config.toml
hidden_size = 384
num_attention_heads = 12
intermediate_size = 1024
norm_eps = 1e-06
rope_theta = 10000.0
init = "trunc"
init_std_o = 0.0
weight_decay = 0.074
warmup_steps = 277
decay_shape = "sqrt"
max_seq_len = 256
doc_mask = true
max_steps = 4445
MLP neurons of a small language model. Each row is named by its layer, matrix (gate and up: input weights) and neuron, and shows model dimensions 112-367. Each number is 128 + 24 x the weight over its row's rms, rounded and kept within 0 to 255. Numbers have three digits each. A neuron's up and down rows have the sign that makes its largest values positive.
After each neuron's rows, "fires on" lists the tokens most often at its 100 highest values on Wikipedia text that the model never trained on.

L5.gate26:155139113092123065132093116121121156110149128159164123133168138163089106156128141086108130131104147130131123109144110103105115108097124100121073170138124143135134140152127083151088171128128145108156133158098172135114113112139100129101139107146135157123146104152163127111113094179115111132126158142090091098101145113127073085103126065102139144101113131139186144147161120141127137158081133117123123141132097118157164161082155112113155119150138122073118161112134132113118144119150118146102180133110106114157183116099171152156165114117149123121130098151134100110120130122128106145124147194095072135122147155161117142150114113086115102127103118100145171166126134137118168139140084091099118138111150163146091143127142100057137166076166103146131128152151111141101127106115126
L5.up26:120192170160093099138130167147111128154120141159128107099144166155121129146140089097121138104122116096132131178147135095122113124122110102134117083142108157140142085138117095125111136092115048164154134157162149164105103171135121098104126095104127107123095112155133142158148121136107119146068176108127146177117136152125111090124160138117155134106118145157091152152143140129131101123160141096148125146177164157120154117126143114131187126162138094157100078111137193117121126098120135085113161125131120118118112105099119137072105144133141149120172089129146161175133124100121107144070120098147133127153123119135154121100110071149115163124092145133096093115167136134149103171150103140130082161114182160129109131151088121105131085150119112076099100118158125096121106148129135
fires on: "-", "'", "/", "–"

L6.gate457:123141142140127109108149117123143125103106154162125129128156154171086089121155117089182098077126112171118115101132106149160104135118148146159111134116139089074168109138120128074094121138087113133132138120112154128147137155133144117133134140128099134136133127134104122153108095190111124146166155125148144128169133121143143085154134138106134116124146092149139122123141105115119123125146184148123120136115145153137137148104101140138134099124073119128137118105143104121113109152122077119121205120092160141139103122135120143165107126125136164121183167113107114126117156110118133116141118109114150132123137121139136130109113113129101120127106140116125149118110135129088154153138134078150141150112095163155131122134087146130095102107130099153134116119133166079128098115127130
L6.up457:086152135158130132133102159111128108126094130147122138136152166174120107125154130133151158092131172169111143135123103090128086107127162114153118101125156088140113113081164118106085138134108107191133145112136142149158148130145107090100087111120094125118107135163074107122153143153108156170123129147145110130126138134176135134156169134145116127121126079127134138125122106110137123110154135133156104128127139126081154152149080139157083083107090083141137113120152116101151129093133094156093139131117157129104132109119143121152085137124102122166155155107151144117118167135122129125119129104153128142167119143140112135132135126142112147113121139147138151171104143089126189115120153098139113117115176123108161152084106150157083084118114142141102089088159130126130087114166104
fires on: ":", "′", "°", "==", "===", "eg"

L5.gate731:194093144136108108082118139132096149106107120201135136102139168135169129185084122100118162119073135156107133114115117142122132109126131136123140145102090134098104131148115111135129155113124124131162155124158136159096117112145107122120148152169128122106124136146143106167100125137135132151077159174144102081133119139127107111118130085134114064096161166161133102120140125132107168127138105129118135134131137082149160143119110127105177146118133140102118125109121105121124114148129069108101168113106081112188140107119118168171136114145134114086149107178134113092118149093132148109125117131100114124147106106099157149144111129122126071119129130136122128093115125099137154122116103087134104149101131169118151163124152074105133134117114107089098161153137127127137148112134153
L5.up731:145140146130089083137125131118173147164150155097140129139114145130158130104126172147131125127124120168118135145122116149155107131153130134124127138096126123123091138131116142084173099099136103149095107122118117108133129128124103179094077090123135169146135110168170194133131139111138135134140123127149105094135148154123089136133108128128143109157140156154136154136073162139130103096120113136148120118137108131095125134178166135151115127120140107192092072143157177142124125170136127113160113139139127156120109108109146140110093135094118179116080185141121126148084124095140158134125124097156133098133066081089135120187128111164122149133141161125126134157153179149127100098121148132131183162127142101138075063105101117092106127122139157127098135102106109147094112142129089
fires on: " the", " A", " a", " an", "-"

L6.gate550:078131126141098119137136087154100144146119148113123081155103115147112146173087172159114117068129152146101149108106103149169113150152102140136126185129086157145119138139109129132111109117122164111128105141096122111105086198143146134142140112143105120147111132129135146085139130099080109128139145097126119139142100082131177101154102136157147109099097062147104116144095105127154157131149161121092129106139121097131126157110098111108168183135166131123167131130148148147095126128132109153119149105100099136129117098117111163150146136092177085125156109146161136134150129100105165126127110113122157109117128116144127127126087126153131133138148123141097170077134167178094156116068120088137120161145123128128121109154093132157149102149138154167163180167123081122161169100082104
L6.up550:114101160081102147104117154147151140139145165110117143125134134145131120141113102105178120112168101099118136106127145109145148115138165145137121083108123091121124123098153131134137125144093107148091127152162132179113126123137115119090116091144138163118131182081123158135181129134125132112139133127156128167136128148139117147139176157158133163133126171125126156151158120152137100089143102138157133147127084115165144168104086114158097108105136166125078115114082110130151091115168122112081124129128124127136110099129096147127129136146165139133171170112122157118108109143110099179117138116169118169159130122138162083156183159125106174103106134139118128147138139164157111106122099119110096132118135145150163142133103160126192141137125174090162122134092143122169119139129102
fires on: " ", " to", "9", "3"

L8.gate813:157095132155100118124157110087151170131142124147130126151134116124140130127164122112099148104117104112150160173158143155147133141101081143120142192119132128080153172133155139066124090140140160182132104107094090123141117162124117102120123139119109115068153121145128114137119111139110138151172110124138089138094155096140095156121149131168134116156122138117146151126102140118113122138061130139104123116156119090139135106093141160134142123143134128106082139138101120121127132125088128104154145164101082126151125113097115128147104103149114139086141141128148096145147079169141123136115158116130176157118150144163171161096129132168139128114120128143098096104183108140122143172118155120107139183127058137137128143131110104166158162098115110152119149133111174159120128087125125
L8.up813:131143096144175149118126137110132114120105116151131127124150132159151110115159125101137137149117155140182100131127098077126096146144155126107172119136129129068093069119150153141077151141147102079134104160142151144181148113145129142134109154106059148140130121111104161151183167097130145102142157128162143102175151165144125089148118143120149115145156151161148066102169139133148108131133102081075108142127130118100136126160104117143138183152097142145094113085148114142158149134118144153149142119122165116149143097110096137125155119109098106130124129161115133089165139115150125108153127135124138119096135139151131140109116074101138139153106151117114134133100097080120117094117163076126177127158125140113118138148141153128144106117163152120136119082119147134131089102147149
fires on: " ", "1", "2", "0", "9", "\n"

L8.gate822:138132146185149101112169099119160152121107105126139142165097119135096161122132105070139098138103126146112149191130129141150110145119131127101144148140127110104152131150091119110064176135116106130143130121157122110124139129085114160114152183144119146114151158125139158157136120128180149119169161158134125129138148120132157121130129158118141117112123131124109142140173112111143125101123127121089083135120065142143140102107098156140124114133104084133146141129124121121121131178132149138134131057094129139116128127163085110164101110112110140134124132139152125129148173135111145106141120092135131102057116110126150147098110129127083154146133133093082079110101146133113162113118106115121134132137147113143090127187087110147131058156155110123144150127128117125081148089120120
L8.up822:123159110119110119131115132116160132093136136133144143077146099132134123105122109124109128214115115117144104109126105136118114160110169120132092092151128165109149111105124134170109166152156106125110150155152117122132134127104078186118092143142109146145127130144101134145156121146121110060097153126156170199145123165140119130077096153109136122120130144110147130139152087101125110091146121144114155104135141138148103103135091157152113100133120095110100115135103115155154110148103174152128120151111098096109110128098069121134119121129156075106120144137104167104135114116149100104115143116108121146114122139103124128170135166118103148145178180144152162075109147114100106116148160123125135155143188127096088138155135079106117131159145137160133128115168176174132129107112126
fires on: " ", "1", "0", "9", "\n", "2"

L8.gate142:126158153166078147133130134110125141151115082162136131100149145165106113143133126115185113140140105170147173136116128157132093127091120143134166159077150131133100131137123116124163100087081123176149096145163110112111146109155101139110171160151161104105164101152127139150092147098146123124144136186119119076152142101124122124090148140103164105097133141133155143115136119119139168120096137174135089140140148137124138175116145151140148164136078177135113150088118104112143125167150088137099129111112125150133086089135137124120133102132099152122126128116088112106125102086116101119140125170140068113087151123149108095118158143133129109122110109130133119144132160139080123148135137111123113169099178142123133178136145088153121121137086125117139160126132124127091157125143100
L8.up142:121111121144156113141125111095137145153134134081135092094120111138155108085107110173132090107108107158123086132133102146089129115139161156115144139122095095127147146140158164139094144098097117109118171107117143137150132091107146147132120168132110113153127202130112140105101167097096138125121144165130139136157144141138159110157135109112120117160115128103123107099095101128155174134127087125096137095132140143110139144133136134093171136103103166157116140092127139127122138151152164124116144125140154112163122124118123145113092109167150171078135163192126139194127127111138142137112096121122119124136112150125094091122118109072133083130126153144149111163109123185113127113177157158079149117117088132109111117110143113110114139160138104092119114171149142175137129131097132
fires on: " the", "s"

L5.gate742:153081140118144131112142130097118151134092137109144136138118173149113108102116152136109172118095138147116122123150130141129141107133125133106157115107132119143097122107132104134096164136084095127135131145151130114169122128137109095050154132078070161158125128112135118111137145171132090132124128159117116088111128118140111067138144146099156129110131156119126118115158136167127143144121127138157092120136125086161131133146150127095156114118143084082122135111111128133145129138138085136085173116137142119144135117094148131115131144125105099144125097103111170092108117109124108148126117134122102160134175090148091167186111122110115114123088121128110139121155169125101149157129142101119090160090111122117131125111096117086124171130117114130129144163158148070099100115125126
L5.up742:163103128168149120129125138108124150116107088112112129152124117132123141131083162139124121173103153096172111146122126148155117131113106171117137128110159120152124072125139115128110105136122081159138105122126152150123140120114121108160117087140158099093139106134164106117143086113093159150103143120155128135182149135132118133085153073134133156157094141159178150156118133148141136136113132116087153156141161123114178153144135126143126121102126130072179167078095152150126117101165110151130093146114096117159131103122119116112130146138119123107144104124109143097155180113129112123101105184150103101135155081126153166129143179111120164096108081152073124105134146164129112095121125140167133094102132141104137158118153118142104132138157094121108132090108092169128120114148129
fires on: " ", "-", " We", "'", "ie"

L6.gate52:136097183132143123150155141182095118154081104183138141108105178106126140120122126093153149168146136133152120123129111101143094151067096145141113111105161104143110093109130139133161123118123132127109102102116136130144155133137130118142113148165136103075139081160154120121130125107171114142118107145148159128109120128092100105127110143153133107094096129104122178114128122132118154133108123179092135117167164079151105167126140118118184142165120128149174104139167124145122155091102100149082114145150123173135111113098135109127097135161110121117121120139108168119135111151147100145139170135133142121148145114138140140096110126133171097175132124117123144153159109108150153095157192144094117118106116109164124112092147126094141100099099100145142145128146115137134109078141138
L6.up52:138147101130142131163153130133111134093085169166126124126073157120124155119168119109145150100127170145138144140126130122114118125108112089097089115078133143081107150097139116078168151132114200124089156120146125133123145131154164107096137145196141172141169162129166137150078112149112077123122145142172161115103118166123105111164087106146113117134144136135149134120171130119121144121123135135178140108161147102097152137153146134126131097165106152136158120127130154122101140130147134162157143100118127162112151109123139166122116135118107136124114136059130134115129145138131114178119106103130119155139142120157140147126180130104101129130146120152085152120088127129116133103124151160148155115108125146124130083128094123150173101101114158120113130173141139127139154129153163
fires on: "9", "1", "8"

L5.gate273:139119119132127142137134120138086118156097122133156158091150143158154070175116114118111144139118159108171140106126105093135108109131146147130134115125118134108169127180188158105152179093115114109174118175127178144134137151142155149119141131125141111114121138157108107105159095083143110090144127131125109145106103137115147054126123104109131105149140135154159158117148134151153152095103102100114119184145138102131127115149088143090133149122114140114114129121101116117081129156141115104122110095126145100124138130133156097156120095126134142101151095123114098113128126160115144155094091117135126123128087097125116161186128109163094137117128105136119093148133096113087151122110120133103102108083164160126148140109095122119125096086121138101145164119128097139137160066122153
L5.up273:155171136120186096137122109139114144115115185124115160104144152134137144129142160116146146120063163143116131149105131123116100151120173145123126178140121125169123129135119094138096169109084088116153129092159143141144086143134148136114128092164100127130119141134129180162106116152112160110155137113127131125125125146102166112121175133132130131102142136164160105162172147150084130125126135138126114136123096095123176150124089118176113126090119145151119118152144151127077114115179104138130134129116109129146134171117157154113131141142122182104086116128115111130170132133133135127111132105091103137144092115078173157112170150117131143109105140112083137100100139143108112152140150122138080105147143142135130142128103104098117160118109169082081134123105151131152144116186146
fires on: " of", ":", " for", " on", " in"

L2.gate649:154099133128138161126122164092105139145137134106107182116165119107129187135122121129116134157148137166147131124145074132134135187123141146081103075123129130135108099111090129118120127095173170144142130164146159151181093114155153126135143182126145124125141102108200123128121144175122107162097132170094128119101123152104125108137099065157156112133124148128116140131089120115158096135109144078133112130126130123151152097118203107092142118121119099126146194112165122143153162113100106128083103141134105111128076133125132122116109121080081136122142121171108120129128094122140054156103128086071132122180132118135109145126152139151079156137168159130130120138135110131134166110127164088120125097171123118135163120123104167148162115109125150126126137127128076139135146096075140
L2.up649:127109158127165146080154145159111109137132121102139143183115173127167145147103114116138109111142140142078115137112110073127153123133140136114151110135109077104105144159103122129107142136140158110115132129131159085123122147120138139117152139132107104125104166123171098170170118144164148166141135156125095101095140141071194134122106076153133114113132102140176121164118144151137123117090169111121119141114126130155151123100127087144147129099144107117084086131122171143127130164159120128111137144123130103159122149103132127111122118124137125153110138150100118106124138158141121126104136113141165103123110127135157139170165106160123131146126159123116135078125118150154141118135148115139116113128080159174103158147065135088170082123110140087071141096104139102150124138124159
fires on: "9", "S", "8", "M", "5"

L6.gate88:140120149138103088121176127154141148084127185139099123124067137136127131122080148132094209115107124121127154098130130094187090136145128171124118147080165082109139109114086111145094116112119113149116126127104121114162114063117113171103081149119189126103137137138147120102136112113125094137118134149142139105178163129155127105125101110145101111152117160135162154137120117143116150137125138146097088125143165093117140178157098069110169144159139122144162136121149141144132112184126100143127129113140147107105152167147134114116126133108142120080127125134081100167115162109139168092161114125058123118103132147122133134132113160156176117114152094149150127101146166151175160085123112135120109164131174098143123097135082116136155121130129134134099115160116131140180164092141146
L6.up88:118120158151115110160101143105114101164140182147132110085131116119071151099120153131154129137129120124058142130121133121127098151126103134128113102150153126092160156157170168116155089165083139093134140112130127112147131120115113156096135121158169084149147105161150106144143173129173119158108092158100159171167155124125118134079108133130105117139167134182133095108147116091128115115100157115122151139106077120137132151119165110076123080154084129150129103140146117144111119144111116126080135146088102134127115106086148101089107112173087126129120135098128125104138122151141122167148133108133118107094136132119156121123137198116137142109091122142131119136125136157173087101115145115157155137145122157143195152145118126108122108118118149126152125162115081126138123118128153
fires on: " ", "9", "8", "0", "2"

L8.gate342:113106153138153083123179089140092141124170139116123125149098129149111099140133108136117101117091097119126125150103150136123118131104136121128143158126098148126115150147127161132135139166148146079092101104126112093102155132123133153113142176122153116152145099129085165096137115168157148100174099130134082167158116139126142106088102147108125076147140101129101128148154160116128165160112143167160142168101144120141142083091079163160134136132106158083163126155109138181109108148095106113150125092106114117131139081139142127132119104112107147103169093157162100141099143123091136136133132126153111084120134106151136094091072104125136137134120102147163092114090083140122163183138133130108124099112135128140080123170082096096156157122112124111137130137162152114130116108125084
L8.up342:133090121106111112137117126155172145091144104151148133183108145100143127127128133115162137113099142146127135169130141118150120113120118114057150153133147121141179123123132121121119152110120144104162166108090102129149137102110102131111115127131117136102091105155170158146134131144117147130147159158148134105103140127092122113137126137144144151103119097104101100140118126157087185150059143126109126123133132163130130118105162133167151150135128133098140171112097120142128170164116115089152147117159138080158148105145137147139138114077141109145105107115120134097124154099102121133157137128130117146122130129096145126116097079153087129141163119148133104157130116095114164154126114094128107130164136116121100124172153136117158102099103132152109137141087132145102122110165148
fires on: " ", "2", "1", "0", "\n", "9"

L6.gate614:106156114139098136143158138125142126080102104138194152150138135124128115119137117112080166108081113137102097112095106125094158172110125168164101114130164124097117150121141124134098120138121140075104127115170116174148171111165106142092104134126126128139138143157135110143128160165142107115108158117159140148206125103149159117164079133119081157119100156129127130111125090125143147149140121156131137141154128104129123105074119135103132096149133151132135090112146140157147112188116144146109153130107097126157074085106126114164111141092139109067145142125086120139123099128143095118118161130087128117104114134128167130136112115090092106140122162154114129132122106125135073112127115130153173131164102143157134146127138096137129102145103122152128124139147122122136118103083084
L6.up614:149144137177078187122107150154122109140084122145145141122128175131110146128159129107113157172105159098134167156152108102122122145129113118150132150178167145114144099122149149143114127092108140109129125162122118116161125103148131153109123173109128132127166120165131142106133172123126094151112150119133165111098092130121107117114142143142099137132107141117151156129127094109129144126115115152090138163153120101139120169095174160131151077130157112153164102127141132092134117184062098105153129154130107158122104114124123158125100136100085131089102084106084133122111109177153091158145175135110123097085109122096121149144156130120154106129136178136133121137135101113138116097080152137115136176094114098108117126128142172132160124109130135136130145164123132153083168142118138
fires on: "9", "1", " ", "8", "0"

L8.gate939:126089105140110112091125142133124116108094105134155153115105203100141105098125104103144109115128085126124106141148105137162125108147098110149120142116170123137105138122094119091093121149120159104152118132142146138139118103110106130097182124138160138124158141113141102122133130129121144133137111123125132155141143125107105151117173139100175114138191098130145132095118182157107130095121156160104137122134132136136126132100126142144110087145129070116133145144104125118165145118151137102124120117124082162143120138140146087136133120175164104143177136112099118117165148132120134112107102133096133098134134117136156147123124156196120154101084105076070128162067109130150133127118135103076114122071133115125152168176106114140136153120119094124095124105158099110108110126108103
L8.up939:141140157116119160121132164150092118117098159143150144062129152103166099141134141140104126135161119164081133129132129099123110089111137123119109155116109150135127129120124128089166093132142185116156159138150166132122104175123137113159142104156115164133119127107141144113130136099139094112152145098149134106146123115145118126110106109140117124149132146142120105143131139107178179141137168148138085176142110141149134143125173108124120132147158135115121132118110119103133142140100091078130141150160078137119131103107109073149160129108132113129221107126119140124149128093104130115123135128108129099105127097119162155111114138079119098120156119107172105134126169126132132173153095112119101097130091147134124143114126109133115143148103120145126135067183130130163117098136159
fires on: " H", " K", "-", " Y", " T", " Pr"

L2.gate56:147118132077123147139161139128142139164140091120103174121164142120143141119122108097087179104184148135150160148158145134123174120131156152103147126123091139116133132158094119119115144141131132186142122100110141169142144109125142155102093130165138130158148071113180139155138112155119107142136087144146135103093092177112103112150152102153163147120116180131127125104106132148182149127129100138131157085150154106121126129134140112118144118138125082154147115091172148132159146119132109123134137109089160114123123104145150120097133106121115115155104134142101109100135124107121121111104137149120087064148159147123104143134150120147134104137148105137133130113138083149114129108154163108118121143129124123123130142120147121138137105136052140126168141124102151125157138114114144
L2.up56:096146093158155150067132155119153131140100104133149125100132099149124164193142099107156110087087116156124126124112165114151149108131134119112144135085173099178121144122121134140093103113159104145128110138123122146111144157167086129100165139132157135096094133090131130163144139139121148118113120107117118138122105130135141092126107095086187119105129112138146102126169118113112112097119108172135090117106094130118093149146141108107085172152156085110173131130154180132149122127151142117109138142136131125128119159122139107138138137110155145127161161154111142086161151127132097173085123135123138174130097135191168082113119078142159110135109118118114119149106148127165103130141118138116146131145093154137116124170091115109180113102153099083139133137088136124127140124114139
fires on: "M", "G", "J", "S", "B", "U"

L6.gate513:169119099116161109129114090163157111156132154108163112080141129106146144124082117116163154139162127107118120094113095209099106137125167127158160127145083142111153157125122126160149123099112160087157105151144068133134147131143083129135108102160100139102084084152121141133115137116125137140116165117121108148142175115142126148139133109127170165116125127111122114160112110173094095143137118153112108108080082118139112142121129119101172140123102143153089148078132125139116161117131131138113121111159147078125125179150123152148165104189155104142094119165133130087150119158162147130134166128150133163177142126123133148124118103164111130115120073168121152104121164118124111099109142113136137131126135113148144149103130130114092119090139115117100110113155149146103169105127173
L6.up513:122074129134125138116161136112146094103119082079133163126103153116121163074122135118129123126156129128077166147138103145160133105109116127085128158111139120128126144144141142165121078145129120153159165121106118109117144160156128149152129126114144131138172122141151124167071125126125122141086131114204099125083130092106141109141163107130147122188133167134138096140098123122140133081111137114153115111124137118131156150120155101140145139141070114143130114085111125118098100106127084136135108106148146126159129147118128147055155120119183134155091088130113125074117106129168116126133130129134104154125156109119125123115149122092148126135141155087106108142169203133115174160098111144115123140109160079129110083124149132088103137113153153106095122145146117147111161138129112
fires on: " ", " S", " s", " M"

L8.gate726:078129142102155134106108101125115142174164141162145149101123152133129097117169106091095081107101088146070143101090119137071133118114133103145144170114126132099165128119124117100060155121128132156144105155116119165115170137108110139127139101176115063124157123125113131089141126130130115133103116138141117170144095077182144101149132120116158156122121088139137115147095150104141121130157101112114081140157116119122130118133076123147142145133112120135110140170141095152142108138092119124132136090119118161119163169119165119129121141109171143134200120093157133119163129150132137145136121116112128087114136081143133129111133169119125089126127123124127132122145112151172143098118137122100159154126086091139144127123118142138081109131125122099136121081143136077166150126113145
L8.up726:136105137090123137118145121138087090118143104106133078120106100100164119146123123180130111085153123107132160131151143181138113085132152129126137172123099150143148098176110149088150099104145106125141126142099166124121101187103120142115126120160116141180146159145131153098149132119103118168169110129097096126169102121128105126114146100139133169156153128131133151127136094137087101126156128124096085147187134135136140135152053087103109088121120151081110117114100116096148110163113109117150130122138125096131127118157160158165131121135152111121173160112129065115142098097124125124097126110167161119119120137120087126137082131122116124085079143093139137088159137125136140129080123109081137124163121165110186086148124174131161131178128119135150137112148134134147115140096129
fires on: " |", " (", " ", " =", " and"

L8.gate34:160096130109131109130133106117167144149150126125128086123051127146151077100138100143115097121108121148117137160151165116139115123133148099094112122149151122093118127158099133108104140112128139098130111083151121162148104125112141136109149114154138129098151095151099126102152146118165133136188128112159154154180121089186128141118103132108131091122154129170131142128147159077124159135122100140119120080157115140145115116112130149130140187137095124133133117105129114153150092189109106102169139112120102089122107060109159125154138143086118123097151114120140112104151142120111138155131155102100124117139111129162134142109089140120166123114108086122129125119123118129107128123105138111115133118147057121130187136117106143125172115148142128134098110136123142135119118151144115
L8.up34:153134173140102093093138098132143095091143129146134095135126120149141101101131153110145150141138079112121121122149141142146096132140116123127119121169162140130119121116176122175106143155151103120136142156081120131139116156137127147095085138137139162101142129139157171137098144128098151106146140138174158128168127131116101116137081144119079148154100148135125148099157132095134166131120092103101124110148110132149133101138113197161121119114135113066140197094122153142154143166095148134185110120104118131138146122140127125122168157113097121135140124156128135136163170141175113091126115170101140140130111143121139134104101160152132130125153172129121142085115091105091168152109154129091106130112145156118126096171124114148100137128159114166122102159109139167130093104166100
fires on: "1", " ", "0", "2", "9", "7"

L5.gate100:115128104141154142120144141155107202156112132153114138127132141129147082133157153130147117151139175137114133099133130166156123142133124089140159137132102112119106184119132135086141158155120149144136129167137133150137138105168113143147141101149093135145108148146093124132176137097151140119152065181149189174148130098157124139117118127115134128099091117118125139137122121103190144165138144135134102105104149136075137123096098140129194162102125133140112122173087085141117137089123135153122169108112131111115121146121150092160124108089090129124126145089103157144115111160094139147162077134106121125102138095164163150169061129123148135161175124164128137092130138103111143136091096118105168138143128119128105126140145148139123118117129115055154095171106116117128121104132130
L5.up100:117152161144152119136146108177156080162123143163109123107184115159144139146121105116121095128088106159097120160137150142099106132109113131117099100135126142127147144132130133182126116106112088168130166138134117097185139167127167153153120107141153140097123164148114150117085150194129170197167111113116126148088102135137093123100102161139097112127146104123119111104121130119167137131110107103111131139175130138137101142127100074154126159128150138145141137120149107127089118129128118159142103118112145135101127098107116180133104172156121120149161159111106149138155109123171166107142146140109144149119082151111090150121132121174147136102153189100145134120120125122123150136093116151128122138118107163119181124159146105165149099149145139133095096109103117083094103143175106
fires on: "(", " |", "or", "ab", " (", ":"

L5.gate957:150073143123092132121128171100124123067130090157145112109156169118113160125120114115141125109110072104124135086086094135160125094111122107133148089137117065138112141110104097076115177155115106163122142127119142149091154121143128117123175108158113132115137128151121198121109143137078136094141145131142111125155120146133100100162092160136140104131125143150160136107144119115141115142128123139122154167126142102119102159131117074138137147130071101156128156124138138145084115126108117102120137101118111147099102131126060120147123120111152150153158119120113169143088174128124136173175168158067108113157165095158177171117094124100129152140113115102074131117114143153157140174101126089105135140105148121150142099121131117100124116156120108141129129100151136143140150087114132
L5.up957:126162124145127135138117126124104097095162127155134122116131156171150127122073104115112095151096117171134137163151103111115112121180104137154106130111125108105158148133115126135158095161091076148148127153130125165138160117137165141133050138155117143124128129135124115147117138089074117117128147146160080131118116162125163138103146114111107161149180089094143113148169144139090113117161111129190154142088124162131127120168148137144122131121131110151156101119118155086138123088109156135161141140139093147122098086141122064152152186144097089151158158151115140112116125083185178133145102140114097114133118103136141142145186140090109140146138119148145141149104106115094090103095089135120114145119119133078095115127133163138114135092095129150107143089154133144108129125156121
fires on: "\n", "==", "==="

L8.gate195:155151095133177122127114138126119134178157110160133104143117122166148134131127106081114098124126148104135089124110102142115119132125162124118124119128146089129198104129115099130126178142075125102104135174179180148135123180162114125133146118141130127135142141095166138108142141150152158170163140117102066100125104122144130128159114105135108124107182119122127121112133078181105131117131132102114103106125155119097146120116140134085146130091142141103136103122126120153133115137153094119120174108148117129176131156133132129159160133094124156115114130125169151105120090134149144108144139139125094125133132154104159163114140091108147096106085112136123147135132164148135122129143149105127135120104151155131100140160132113122192148044138106130137152098185104100146116137111136
L8.up195:127160127173089147158112139081120097120166127111131121121091147142137131114124149158092125126142136114142100161115154096128175142150161154114131112123129097115137115118122105151141109122122138127117099170121158143126094194166103111111097093110121131125169148116118103161160137155147128151160140097120147148127133131115160104132094120092105119095145147121107129106182144160167095161150165139148113085129161113145116104169108136120157107123115120163165127098147166111194154085154112134144081099135140103098120125120150140138157128113131109091116116143120109177163147128165118107118127111125173122067111172116123088156134107166143168128138132123113150094196156142126109115160120097110143156106127104138138137136134144191168170123126054139097124144143128105132078112141151
fires on: "'", "-", ".", ":"

L5.gate459:178130116131153081035117112113156131140102123130125170094131123197169118151144143122115128109086110155143142104152099100144129169091104117143177128127089118092178128114124106162091144103105116114130148128119146174099172131160137163154084142112140124130100135133126089141094112151079139125112127121102133127125074073098095117117133107127108152141106125103161114171164114138129115112111144088095134135089127090100143112150112168153164131125114137126113128108105124139097073136120116151184151107144146076120117130132108120122113101152110132125128095135142149099103146155117186117128130134121085149126122115161140162094145126154135151098150157137129114134105117120158120147106126123100124142116150160169096118137132107096136155143140107151107137151128130149135114133177139
L5.up459:075130143162126147131129145169183068171117129137108088111170148107122117083092137107158133158092120103109101142120130100126164126134155120119121072146136126068126130143162106133155188122145118112113143145124097101103146135079103104131149144170099106061093135117110130142144106108126060112155160118152122144124101083129124122135135102089156150128104140136135124107119109124165117126151141136150118107146194163135130125079138136102171157105112101131122105143159116121144122107125165118119151096101155125128135146144180165092150154165115147166111093155115088150130151117132135174085127122117139144101122171137140119135140118147158133134113119136145105129135149120141131120112081136120124100130134112133130122114100145163119165111131136119151138144113153156148105128125127
fires on: " ", "–", "2", "3", " |", "/"

L5.gate773:159136106134149085126139179137130112115108143149154133145114142130116091136137168098138119108115148097094129186107110157147155165154140094129146133149123126166091133157121093131092146137106113117101103149129173109124139102090125176114156090142136125097137129147140148139102148129182160124127121101135119132131175099114136116124124125109134142157107124125118143112099134123162108150143092150096175121127087094137111161086102138138183140157160134117121141122088106141123177136167111120124159152112133097107129101172125113103186120135139135094119125141138180071113148133129144115128149097133150071085123113119139146116093130064155105118103146116087082159147133094086148133125127147114089155158169168148148122093136103111172152152117141115110084122129159131100115131114159
L5.up773:122119166140125154148104126144133129135060149116101140128097161130097146133118123160152105111127125108139147121139123109115107136118130105105126107133140091110119123154115178085090140142118120151115144114165146131082098135130123135128186125094123146123139131146114122146075108127105131144065108124090169148107118160133126119152121161115137090082141122119175154067154081178126071125066121142085143114162164157119146113151208128137126108108124103142092153131100144170126155104135110093102143141136132133135139116138135150115144114118140166088149146102128173101136181100107103129152162134141143133143168107130116136125134096128138174115137100108091102103139125091135137162121108104154134129112151096133137103081093132117126113157135161168103116162101133112133148126106140
fires on: "'", "-", " that", " an"

L5.gate381:140136099138125101098122112099114142149109119173125112090091175109119130156109155137135116115120114142123131099110117115132147098133086144090106152171102127087094141119152114151096123152116140117103090134137144130133125136143119124065140151130097148140144158117122169103126136120158133116166151124131136156163150125175095092138096130160120114129148136130117139126163194120098173167144139121115092156112127139145132157101114115108095119107125182105111154106154126130100104113150100157114117114123147123099127103103156138150160090115154104119110127143096113124149154123153136133132129118083099122116109125141143141129085147105141114147119134128114211095136087137109133138128126124100122107149129175127120146158116126118152150118161183162128157120142125141150146107142108
L5.up381:090164106117124157174130136152123131138127150094129129093129126108124108130142095135125112145123134128106140116111098154126123106102184094114145113098146132128099127156136099109126171130122116136149145097178138146134150136117140128122157161149127147119092086091126134137132139125144099125144105172108101147166122120139113134090158098089127164144136107075154161191120162132082108113107114144126118071121127145116146136136122101105141143101099133108137125102123155130131088170140084196105131160129116092153115156120177170177123110161130128088062153151159119086107102180130178112143149181077095147133097127101110160116120147097105125150130136132121132152113133129122129119111155123115122133158165133131145131098108083034088091163160141111134118133121184148148145090136136
fires on: " to", " of", " for", " make"